MLP neurons of a small language model. Each row is named by its layer, matrix (up: input weights) and neuron, and shows model dimensions 16-143. Each number is 128 + 24 x the weight over its row's rms, rounded and kept within 0 to 255. Numbers have three digits each.
After each neuron's rows, "fires in" lists the words (lower case) most often at its 100 highest values on Wikipedia text that the model never trained on.

L7.up571:126161117136108138135150132146164156091087117122134108146104158154130159147091107156111129104144133096140107112147147142099129110173086134098125125133166105137153147144102172128052100127127117136162138138094132099076112143123127147131091115106151153158120148087135186126128139108125138129170126127115126125103159135123149192171119151104136112118110113092104145135103132113172167066110
fires in: "in", "of", "about", "on", "not", "by"

L10.up651:123143106100116120141117105115139089139159111123110125137114114139132173114151098111128148126132124124119148153143103165173111109198097092127092122103144092097126146100131132166099066124100126137147141121149158152090139148125184109099088148128146108129141115155136102126100151136119180124143158127086142135120137138082131097126101106109136191165118090097145104162054166102114129124130
fires in: "to", "not", "it"

L2.up750:117165127131116115164113073106115119127142094148106157120095153127113153154108128151147124140175155104087141117129117135160146118093106169118114133058159146127157088113110098135123129143123148086156092137152126104137135163120139139160105112137109124123108100172145103175100140093151151143151096129120125114054109115105152159153097113152152097121143155123176151128100129130143130160197
fires in: "also", "commonly", "including", "include"

L4.up571:112144113131169125131088101132191150127110080110150106082096110120143155175124124129140113163112163112089138097115180116087102122104122109150119083083127099136114105116149121141193086131169103118144132120114127108099123122116123168110144115144116142106112113148163156129130122101129183105097098117134144153169119153120090129096144192157160130108159106158181134170132122130127161152135
fires in: "of", "more"

L2.up508:141134144132105085118142093134119145120138129094147140120145149162125156146134090087154127130124124133143135126136130159074109103095063134127093135164144129126106151106144151158083132109150137118187117098146106138142122088137128074128158128110117110161085146159157128150148119148094145123141149116147113148144140110101061149185152117074120133120153144158106128193103108155134139127116
fires in: "that", "how", "who", "because", "whether"

L3.up612:122139147140114117145101125144125131083131136122164122135148162136143144086140162146132158092143137120124162182106097161122145140143085105145158154140160123142110076119132107105092104107124126132168154146099132138115109165100096127118152161122125113116100107145124117124124113115141092099109089130126167154131119157100125124151089069157111085121145099114169130149095113108123145105133
fires in: "is", "player"

L5.up398:145161133109178129089132125129111128142138152148132132080081129129123128153118100138148119158123119133077149120132086151093088111121135107109145099119143106123103148150117124126078114122091122131155100133078150123088067139130165108140128143145151108142105117134191141167125128136148130161151129202120114129144139101145098149102145144121139123161127121074189160150108152165097122176168
fires in: "only", "to", "well", "best", "never", "not"

L2.up114:111129148094155093090126118110117121160141136134101130130143142156145166107093178119123163110152134132197113103152163119152096133181124151126122157157164126148121118118151133176120105120150129104158116104112133147126125103132161122097115147123136079138114140118134093172127107150151178108126131164109088092143166107122129117130107125123147138072126115122129113131184162106148102126142
fires in: "such", "these", "which", "what"

L2.up520:086123127098118091151130154145170149120101118147130119118126118159131137124095157104143124110125077131161134133127150126086165118113130160150163137137130170123143150167100079134154091125138150155109130155120134128103112152089114073095123127138134111132106136156117154145107128086119134140148126131175176150153107133142142122134101119136134150184153116087145130140156123138106165119090
fires in: "from", "live", "clubs", "home", "by", "at"

L3.up466:129142140144129146112145107135133073137134130088149098141102130109102127120123160093169107125137123108127156103139171151143150090090140100109131130120146120121119108190136159154098159177091116165098124156124080121154141087154146084108088134133135088130118116133103147139131094101138133143098112160122180105122146138099176138158127145117099131113127115138079138189113125071123127138103
fires in: "university", "college", "society", "family", "album", "science"

L3.up658:127117166119133100129161167086120166133129168132141108118150134089177166140120105117191129126124133089116085144108103112104137124162078114171082142112100115106121110147159129131136070139120175115126104132124072183098126143123106115079116126137133148116131132111137088150136134098116105146113154126104177118132131089133125104133113099143099144163161129131156124132138153175130155114150
fires in: "to", "at", "from", "with"

L2.up86:127154119117137157097102114135141165110104106141158165158129091145105166137140153099108141132109112153105138109142162137181139125180088145116153184104096079107135151108149109136086130136140179087111107162098099072138104098128148111128126121096136135164110133128145129116096116148126178149113161094140113115122097158107145164124137122103098129141113132128122155134104125189119143098161
fires in: "time", "times", "end", "positions"

L4.up61:126117131136145127098157131156147138118145093115120118093144113130124126177140141162120131158118140119104117123109136100097123141116144110110101128123144103158162099175132160114176123146133161181097105127137152122128136131091142110058119132092154122108183118189148089120116093159124116120138149089106112096130108131120137176117147132127170162095178118120135148128131148143107141151146
fires in: "for", "the", "average"

L4.up199:171166108172183119160096111135153134102153151119119131137114137118132129144122086140142114148176137148098077134136126116093102148130096131159091159126161141160168097136115109105138099117117110096138105109122131141104104093155180156119152143134099152141123141137120113049159121124132175135101124131116100128162122123119098151125137132093164112127191128137171109143051137152083131109118
fires in: "who", "and", "such", "that", "with", "to"

L3.up347:101131088134136147117163117140163173116124144144133109107158124124122134127081127125143116152127095145134098156080141096098094129143116148128124154140142095085124100108124126142146032097104092134140161130093126120120108176107147138114146141155145185102131156125125140114117103116155124176132138131134103134126171091124140133128153145134106164116165110152123156142123108126123124112134
fires in: "a", "an", "answer"

L2.up747:140171149155099126134150121147151131125148139131139153166109100095135117159113109115091166139120139091137115114144143127079152133092083132128103140153096114118174160125158106126129127100107110089135107076113105157104117143114135079121110124129100149146119117120158100149127109114114127095105147135157089145122128121125139169152120158091108092148115124145130130141155124134176127123160
fires in: "no", "see"

L13.up426:124138116112124205098129105137123141114117124115124106141115097116126172121099137127116123148122124115169131165161152131123134103145103144155096150173126149121106108140139133157126126084109113170168155090069136086133103131165135161165155164144098176141158132109099132109081133125114156128135096120138175134181192109127112099098106130072099125131136153103129143113146086111105141167096
fires in: "a"

L5.up542:100109141131158124144094140103116114105119158149142128159107154149119159163107109134144136130116163114158118109120169113088133119173145132102128116150129154157108114130074154135184176122144130172166119113148118110081155083139135149120104142071137158115129127091183146136117140123127098109134104110140136119158143109098127139104147082162123116156138123121125126130094176127131177129075
fires in: "on", "s", "by"

L13.up712:110121164148161088134132095106137120091126131131102079107135137079105070118089108137110119155134090127119129131138140156144112153121104157101047159095135123127095127136101129136136113127112092112105149157115152120129124158122119117125125146064135130115162135154142112178191169098134129137113113139146149178121167123099161104096130145151165119092154147138118124150125105109114110138123
fires in: "and", "to", "could", "can", "would"

L4.up169:123121166146165121154105071124125158133128111137157111137100136134136123109177105144128096105152142108141170124115128130093068097183127135085151142128166134172129174095123136168132090107142081085169152113131168112116129089086116069119137120144134126134110099117155128103104124147149128118125160155143137120133146104124144137164145165104102104090179104105157109155119093123103153111101
fires in: "which", "where", "what", "tempera", "whom", "that"

L3.up414:147146142107127107115142156122130144112119110133160088149165123162140171125099139102136107138125129128125105112109103153134136149138109122148141100115108137136098116137227138110133096124155174140090105173150135113116078139127132069115092122121104121155165158151099126139116132154118117118112142125131116100190098115107122132122143158071127086115150117161122152115102158140136172143130
fires in: "in", "against", "under", "june", "with", "according"

L5.up32:155115109112119088131143122149143145131135131158093177121108112120194153140121118143103132116165132125089085097149143126084097117185110108117139086099097144157142139146137146121161137147146148119161167095145145158080147112150093125152144116114144119075153118150149111114119141133093154147136117138126101147163106140143113113092115139148070110157107150109137101163142158153138183115104
fires in: "on", "under", "doubles"

L2.up617:163185105091112147132117131110144114143097102112194103129151118123162128095119078131115131161087109114175159150127151100126122165142118125141129121131164163087143159088124085158126127117160127166153091124104115166151118159139149114132149111136117115125162121126152125153131151114165110111121127107154126184144128147127135129109139121112182135088105114131116128133105131110079166105137
fires in: "000", "1500", "130", "300", "200", "100"

L7.up175:137154132108115203134138124143107107122123100121173130136142132144117128136162128124141116128127121135098128115121129138058097089162117112171083134074168082133104131130137158125147120143101141127149114125133056105093171136111120127182114106111134117101112110146166179152116123127122138089157142136134091165123141114128157117173095137111148175106125144159062107140125178146161168112120
fires in: "and", "or"

L4.up190:171134121122127098100142135122109125136104145091089130112128151143164152118151140141178126128132114104145115144148107166119132096164080161142161165097146165147119150151153119132130110119128091130132133114138139111141134112115106096137127159111092143110127121126120113080127072115079145092145139157120157127117094140118131190122120139125112121183082131097174129155131147133080142083120
fires in: "be", "was", "is", "were", "go"

L10.up707:138153131170115120098126090120111168148100111156135121096113101125147069142089115119144103121108096106120135140159096123155197117166119159136162135093132152107126125164108158127122121115139160129120128099159134134158171167143172093095120119160143099169155118125173136117108119105144088170140166154128137119144157154085107133151131121124101134109096097115096113177107165120136153126107
fires in: "to", "be", "film"

L3.up77:123142126136153127104111116135123119127139103115160161121156111144117144130100080127141148140068113174147152143119131194168157132103079125091107134111135129110164138163137146122104123152122130070143115177142138179164149100164057084120093153137121121134107157155114137124110126159139113115128111140102148115093122129091166181097104099120119169146097118120114121112124174122118118124136
fires in: "died", "university", "health", "association", "society", "court"

L3.up704:121117146172115147168090122119115143095117115144114157143148121109095094123094149097090149177127120046150145151150137086144152104128103116122151120143152155096151097134109096140106105150121165136140158151135132126098123089131146101137087083111137145098124150111140147179136119128127101120147135103131107134143117162154109141140093182141125133146105153126124134124162119136074110140100
fires in: "later", "end", "indicates"

L9.up453:138121135118114139152116162171169099175116126119131117080115105121141080143098133141158135139127146105148105140179092137107113098149132111115077144094140136149135136129096151109086109131138118140080117134166076127128137140179126098094158104077152184140132161094133148107125121113125121131127147110126151145206137138160094139152144122140119130131090139127098149097127121098141181154181
fires in: "of", "and", "to", "in"

L3.up241:118118090077107119155134096183096170152136146167139101119185106165125094107159117148150137132179122136114140135115098129132115115145127117126109122130146119114109122130122142128177109150105141111148117106159129146113151141100148129121128128161144117185122108112133131146126099132125094128149138133133160082134113104115114141160147139170153092133110122151152116137142165152115172124129
fires in: "father", "son", "sister", "brother", "daughter", "mother"

L5.up641:132095164138134098163127111139146105119135147130121106137119154120167099116118119133126120109132088108211147164158128144142120109151140105138120150159115156134142106167113148137123116129097112125160143101118128143107155116101139109099117121102117149161074149116129122110119119138124096115147115164094162131133099112129140139148133132126076149130089137181170170157159164124108117134121
fires in: "to", "eng", "would", "by", "us"

L5.up365:138124115128153147125098111084136140161123128146109144175146113142140154142096117101140097128103144125115146147120113117122121103131100128123136113146137115124135095153130132146136115115167128106092118082152155130081109132190138116143135157079124149077095097121140118099147130128107128168188093146167121123135196075106121129121104136122119100097130115115125137143083120115144157097072
fires in: "until", "that", "on", "there", "before", "following"

L3.up4:113154175091111131121112097150124141150167128137144147110132147127126090138106125114133128117131079119088156131138138125093129166100115136156114058137109150107133104084128110106142140080104129143129159136159133140141099140190133100166107115141093123113148114148125111133154145132081181159112094120145138153160106134156110128137119133091106136117124125169126183154126156137089098151162
fires in: "best", "released", "made", "list", "outstanding", "signed"

L10.up542:110129193146077095148126128139135142104146121146129090092113141119144142125121163143149077118138132183096104142102109106154095110149089102133092150144137137106131127084122135119138120161128110136100177153169108149106101102092109156151130114104160132121093137132103149103146129122183149110117089178180095155091142113134126139156100121128143120117117150141088139128117125151153142138112
fires in: "and", "of", "on"

L2.up589:131130167099103096120110157130137095132095147149160160104120099129132177127114118086134131120116117142133113148139112103171081176117129134094130119120123092099143108153165144144100144149169109139112150125083180127108139112107127139172119160100140141159087152130169111167137135091181156134138131119146116117113127156142129133119085091110116153115100118144123144139130114128104101127099
fires in: "000", "their", "million", "same", "united", "these"

L4.up750:153145148145158092154147122145164087143136122144117163128111096101081155127107171137134139133139144098098104092158124127138109130078121167129165136110172137117116100127143160114126128194101084113149125122151137118145147127098126150152127163146123123170152091105154161133131093128108102133096147130130141132079156117132142153149160142130133101141100162095106122126138146119123126128155
fires in: "for", "in", "l", "over", "pts", "w"

L13.up174:140145136125136089164157096094130128090115152132131154128134122114148089157106113150090134097112107138156112132115121165130123126111168142107096120117154160141120179112130138135111125130119106109103147124155110129136159145154136101130123113121141123069128126152129114133196142083130102149101150129121112154139181129138136135151154106141162117142171120122187131193131143132131102149142
fires in: "would", "to", "can", "will", "may"

L2.up736:126148101138105146120118128161097123181112126136128155173165118168073138183135132116143127149107133126149139112122120122102152115099086127131137158140135108142124129127165140157138164152145149069155150105124103125149112106139071128101138094103139123156088134142125126139100093128155107158090140125161171104117136110090106183111156113128094117155111136100131124140109117171122136146088
fires in: "born", "son", "player", "father", "student", "up"

L4.up367:086161135074118136129104151128118137105173152125154136164110164140136154108100132109145130090132140143124108137134125153115168104185135107143115065046161101132130086145083131119108109146146139092174154139096109139120135137143143130116102135105121149132101118110125145108092138141070119127108132131153106156165155155116121120143121103103118149112148143139154140134120186136166101148111
fires in: "this", "it", "these", "their", "other", "for"

L4.up54:153136151103113114145185134117118131128127193125109130134165091148072130052119162086145135111141071123114095102133123150136158100147090134148146129173151132168143145135112099101136135177103124138162117096126114136102136141120135107116110109101115139114128111115140112185091113105118148129148163126093141166128134163085171144117160100103114145103118113126139124119133113128079137137169
fires in: "world", "to", "by", "peak", "player"

L2.up238:110128130080111123125140117154144121137142120109139073131122120150146154137085164120118111133107136156116137131179121108092101101174098110127126100146140123094123115120156149175151106095124139119122137163145135111131150099143109143128108110124143187138145089152126140127132102158116144144112078092132140157101140150122136143116119091130099184152135208135134151150057141077174179098087
fires in: "on", "suzuki", "along", "off"

L8.up453:145107134095108112151139105140135146100140074117135096123131166136135106133089125129167130124152149142111097147105121108127113160132106153126162130132143114089091118128162121172118154102148113164150128135112152153151101136147118154140160073151092124136125135114118136128146098108163112150094129134126145140134124116135112130116109158059094162099124086068142150136129153135170166110129
fires in: "an", "proclaimed"

L4.up701:153107105136166116117153101127119086152115171122128156148101156094138132158141127153114107120138157123132109097126120120090138130129146140139147183116173127132095146133108146111172061131098128142140144124169101136132128081114140088105080134151147144111132163141172083137150166156141121117108173117141108152142092137087146100119123162158159182168133108143179145122109138120150129114153
fires in: "as", "with"

L3.up339:102133109124119105101097074107157127123144129145079095146114129078105097131119106135172104130105146158124098149158112125139114141164132139121106133116095136140110135107146161089107098168146085157149142141106075136125106096131145082160109136158178141118107111116174147098095130127096146146150163135105173111165102145131154185145176135140135125100119106094139168153138151152119110147139
fires in: "in", "into", "an", "a"

L4.up86:158187174122131123128136113123134166102144081131114130111093157106069127125122146134142109136123096103129138167164123121161093159161155113111124136124133118120096108114149137127136114164146138128152137105114147177116121109133097119121162114088144114128092145092121113145135142088148172083138126116136130087105099113131107176158100103110134122098140169169162149159104129104145117124152
fires in: "of", "such", "both", "for"

L2.up526:140124140144178103152150132110125131155105085131127158142102132106153176144114129126117117147075076137120123148130132093105094148125125124163140095137117103099127098108172098169101107125071139116129155139162120133099132132120099076109112177160105099146147137161177139153153125120102112118127164105159085138120099100120125144087118120099136154121105141113128114154152155147113180112117
fires in: "for", "no", "after", "mr"

L5.up88:096098145149132175186165122156111139132117138147164106106127147135175192089119142092117165102159110151123106112137140120108118134079119157103129132148122115116052141184128107122139082138134122140108097148153114097118105119133114132086122120132144130166135136130140144129134092138143172187103141101146125132120135126126118117082167105144149168114133140119146168103123159128138079099177
fires in: "m", "in", "per", "p"

L13.up538:149134136123124129127173113106114099155104132107199124156144113094180124085141152129108093105145124115173096141139126174144090127138114152173119148110152102129095136157134112159144159082140132122096130119135156131136092151100132174132107190150140100137124112138125112167125093149098155109119111133117111148138160142151126074092123081140139099120137088126144115165131131122115161136117
fires in: "is", "are", "was", "were"

L9.up209:114117123096169121109135126171152165116108146128145153090134109135137147115105070095153148083145156126117101164155124129144135109175119151096144109081135150133127110133068124147122099145120144152138151140113118135118157119188116160131148186090144144137146135138106114118097132110151136145138102127104157118145140099105195108126118174121099088105140114132136098132125165105115101180139
fires in: "in", "and", "career", "on", "completing"

L8.up5:146133132160093125109140147200102118163152131118122167136132161135143167090073108129136112165101106143116082111153137090108115141169135107123128133132103156130120149166139106152130107123090138149139137116081096139133079087132121131153113155139140144127100121141111127124114133123126146074110126097100133156120095139096096176118124100150142097126143098163104088179128105123146097089142
fires in: "in", "on", "is"

L4.up254:108106118109145130125109097102137133121139105133117139109112103111166135159137174180177099138154128107102125108154124101122135112105138114154111155131134110167122108104123092094129182142153137173169165114124102153114098081084174089140111141139134139142108139130171108121109114119108134131156100099127116125135162129075117113121134124166133120122134144131140145138127198133127084150123
fires in: "as", "best", "and", "archbishop"

L4.up536:147120122143140111130150142135093121114113098127147125146103111129123185137132120100103177127144128166123159127132145150165149107113111151129107125161163097132077165112128164085127115095170131127134117097107122141130114105121139048094139162117143134132136180171118118096139136164099119126134138113150101117134089158062156136149135120151143115124156137110129162118108143138168121118125
fires in: "that", "which", "this", "as", "latter"

L9.up651:173113103108119135129099118162113141130137155175110138112108134127157146110137079136141127133139138133150107132133107128173098143139130149090146113143149135124084095133134121174114182124147107136140121122149117129120163114127128152168158126135146142107128134130135112092126123149156181134115124072173152163185128114138172132165131116122161116120073096166130111157121126112148150122140
fires in: "her", "his", "served", "this", "she"

L9.up747:104137172100117126159130094092084102157100135160131123123134154148129130113096140107167143120160140160110119158105173096146158133149099109138093151147139107147084089153130097111088137153114092167133098113132068121129117123141140112170153144146136068119137172111157159121134041155137140108119142133164137155169144137105106099151107088157100150130145116172165159146147131126119125100130
fires in: "and", "but", "or", "than"

L9.up236:134158108119137085160107126133113150110148124138179094115102124088137159150091113198090139084089131158147117152133153161129125120131134109123137151089128119156122158095133097120173126118114156108156167134112139121124109146134098101132154098127197129138146135134131148092152141125140147132121148156106124089125130086157104105107131156115103079143091126109124157157082127129138175115120
fires in: "to", "and", "can", "also"

L4.up503:119146135132100131119100159106138151167107118150084097122106122162143161085133126172127163143145139153118102139128123150107122131147141110123105119120143122134159112158146150137141118137139139140129127146120117134145074112104112121131112143109101109087111142138161117150148082130142136131149149136133086121139134133131144159145086074087160158078130095102152121132170167107152141151145
fires in: "the", "this"

L2.up557:105121123169140174156119123119114155157146140166118129128179114090127136149097163118107116113128100128159122145093147092127138132130105118101134087101147145074173147119149173154126077154124160126149137117106132096125125160134105095147099128128120117139144179142167087117107132102127113102115132163139107132132124132132124146112146135083122097142097154130106122173084170161100187124096
fires in: "later", "after", "in", "following", "adjacent", "soon"

L2.up125:141139143131097129140127102104091133136148095138154093089148112137142095138140109185131116092117139112186137089153117160119103142073116158141154150115124089122137154144137150110107114123126126204117140143117125158091159108126122156141092138090129131113109111122133100161112121113138079126146155080140146163145131106132165106139110161128095174135119108070168154124093188106118114123159
fires in: "to"

L3.up645:123149100115193087144145100112121143112106118111099099124162150120143146092119105106100150098119117141121113129121170109141149129099098118099121145113123176100117132090156100133148122153100139127167094170063143116143047120154138119118166135108132122103138132129152122138127111148144162146105156103095165145172153139148072124149106112134153117162154064080113137164129116153169120120169
fires in: "did", "could", "would", "do", "does", "doctrine"

L3.up252:114118097115147133128124105127123148141151144136145082131098132149124112091081105134155149125116142109081103154124093145098144142113113144100135094156135116116149103165113135197107088150150122143196076139150125122116107120164132125110134124066117141155105151138155165129110124112137104205108158138115165127123101115137089081124137135119132156139114139134117159159160096083118154134139
fires in: "party", "his", "republican", "national", "their", "professional"

L5.up20:126144121165141139098147116160124145122115124160117150102124143137114163119121104121158126129086112142126155162180154144122148096137115150104102138132129111101136145115159130165124121150125107171118101184129123140148057131118164153132109187124121130108168077114120123108116140144158110123154116104146120131127075134155080094128088136138146136103111107143127113171061113111099129182130
fires in: "of", "the", "in", "a"

L13.up243:139117153133120115166125089108125081133138135120074164127088116146122124126138136167145119124121163143152071118123154127157085153165118128133183102156139112111120117144149132137113144139085108109176128132131139152119145137117132140128160144145097122169137123176173087142059114141110140125125155133118117124134128144088145099077177124071110131159155113069133119172112150164133133143163
fires in: "a", "s", "m", "u", "v", "c"

L9.up206:092124098138116114124142101122137126125140160169153143108123114128142156144120113155139132179118125142120106075104165177099110172141115117123133148124109073106170157144158137137126144142076119110143154101130139134132113114085118184116136166136178118106161106125120132163142138126169144151108107113138116127117131153144145085106174124075089167132127082107135091115116158097122137139153
fires in: "a", "landscape"

L4.up402:154138136144136117118133085104151129163144135140138134139123153100128055116141128132162118153138128138158123145155138185185157111108146142118126156130148148109128105143086130114160120173147124112134096112123109170138181149108161080166132108099117143088106099111140086138178152135146088148127125091144131122118109112096175139132112111118109151119108131145122105117102136112131111144124
fires in: "as", "there", "department", "vice", "name"

L3.up761:125078140110131104159131101133128108136114156134112108105117157082143144181103112143114137113164142141094146116103115096134187128082122115129136153117185121172111102101134096135173134124091118165176108128105105167118128108142130129141174119142109134106129114125161120113122173105144065121139128107163157128128118110114108160130130129163104098119116095127134128146136132147184128161177
fires in: "include", "including", "played", "included", "includes", "used"

L2.up431:129096096129160105113118110143071128141147113079126092121133152138114144163084143159110138143095139116133129148118130149094102165113131158119068091142160148119158141086079137141166140147139134130126156151167104183071123086152139146154074133107152152148132134157194122112120152134095121167134082106139134134135134116130127131110105153146104144124108139125136123160128148087113148117129
fires in: "on"

L2.up694:129111141162171124147154097126144139161121097169142097092139113131128144090152135114131180098189126143117141118154128157154110107113157125179105098127146157102123150153115144133127112158161150154126133129108107136107119090130109142112143110125087122127157123088100087189118110091127101125144132132134164134137106121126122122117109176138119117149176096136107125110139154114112161137123
fires in: "she", "in", "new", "awards", "career"

L4.up469:131118117090137124127120108125111169128170093140183104143120100115128155110105102137156118107097120138057094128132171089119125147127152093108156152136143124148120115112146122103134131138154107145107167111167134113106141099173099108139114123147171134147108122164142116163087140110117123123129161125159137134160130181104136156071131119097155079125149162129137156158140137153121148161171
fires in: "of", "for", "result", "following", "most"

L7.up88:135122141107125097096136107121143126169130143145136085113096136147176121123118128119112100159140132124096137105161088151115132110112139112147131143097134115119056148105134118071091170140134126140142129101105144114118127108142168158123130135168157100140081126120119161077104166106161126116179115069158142173157156153148144137101130177109131160143106093191141148167132142131133139145150
fires in: "and", "well", "to"

L4.up304:106162149112089111081136107127114115144140141123106112116156129139122101130107107124142161149147121112133119127166145107114090140115080082111142116157185148124151090140157161145110157158116119145152123145114095103141116095165145156123119140144174144152139143126132101140132137118076195115064137145114117150113149180142097147146142132140122090131146088085087065149120144126150127133151
fires in: "on", "that", "at", "producing"

L5.up573:181127091146125160089144102135095153119133134092076136130118129123161163140185129137094112164072114114111127185124102151114082122128077122121145136124136122121077146132091133132123136145084106140161153108116112125142126081157122121129119088159153120160101169138110122096127094109134129123121116111114124139100144179121120147086115133155134128087128105157131135127117148170100138103128
fires in: "of", "with", "on"

L10.up632:159184096165104072163147096127175127147121150135140060140126132099165154112107130145092097106138126137132087144150111145106167161119119129127110119114110150152105151125141104144107138135080150131142107048093136117134112125100103144100156143123112099132131180133116138107126154107083119124124148152139136145130149123174133093119140105115116158086112087113127123171125141127111101143151
fires in: "an", "and", "to"

L8.up511:134126141092064111102113130127127120128131128132105119125120130127135124141124162104096165121100105122149136129164081181132145112114120122160114133094138080167131163109127108099108127107145110177097126122108126107117166118129130089121104144119205124170107143157167123111139137160148146136176152147082116168120145186124135116130152138145143121109123129157124129128098136149115163134136
fires in: "be", "to", "not", "make", "being"

L4.up262:138089144127097108100113118132166150111133074111098102117147126135145143125132122130115091132123149115109106139117118146084172146146145076105066112130131165119120122163143117100142145137124135135164138105117170162140112141102122087099091151133154069106068135172142173160118111140098110155120092117087130131144171132109116174086145135076098137125150118155121155113163141153174186133137
fires in: "that", "match", "over"

L3.up358:141169121116101120150114175144147114143131117125205092111105154126132101125118138173143116146127106134103123089144119136108141101164104130143084116187138136110079146186114096146093132127095129120161113118139101157109131142130135073093118131126138130128122111125139125180131149097156126070157133128128148134155124121093153132172102139120150107156117186118194149157158102158148105120146
fires in: "and", "co"

L13.up220:124121107134140162106134095193173098144128134140093143140163110155151121106117132146155106130087164185127102106143180128127085106156162165116149104172129114141113167114089193130113125126139106148092106127112091096124121142118129126111161152135117143115104131125104094087094102110140130136155173141146156128131141118153123156147086164147130129149122059122133117169108173173127156136123
fires in: "a"

L2.up604:145128119174173083154146070198125127164118138129120102126181105101139101157130132136152127110101126151117107152096132165161127132099144103107123139097152157133120105155140112081124152172168135107123155124097124090149177110151119122118161149097169139178157119136152122157158073121130088155088135128109159148115116147104124117179117140140100093140123121129107155152106133130144175150120
fires in: "over", "overview"

L4.up267:108120099093132139103140124127134133144128152161154061132151125102125170079168103127147114115136122147137107106128109131107093118141121144155106099145147112166140128106133152151127115126143110102157098128118090142141119127129170090104140114106177107107084113110145137137124164105125142173096162096126122151174133176101119156133091186135083123182125109084168169143078148157129113122173
fires in: "to", "they", "she", "would", "we", "you"

L7.up68:108126129143127124168119128143170162123122071173110123134129135141126094098130173144105098088155134109132093129171138114109163131106169085135111098120112129174109129133126091125096141120114143103179120106129085121128134147139090096133143127151170124138094125141098139101141131103132130141122095143166095143167135110120135158117124145100119133122112149103137133124153136107125164138126
fires in: "and", "proclaimed", "or"

L4.up23:135125115145134158149099120155130128124100134138106124141137114116153175132113109121128165120160095132108104165103148106162143131126125127107106167130121124130175093118076124102136119189115171139172138089117127131167126141144166132152103121154119135143098121099144105141110132080133117135112104124099150158164122139115136137121108099172149114130125094152094111195142062171132073160136
fires in: "in", "is", "was", "at", "as", "monolith"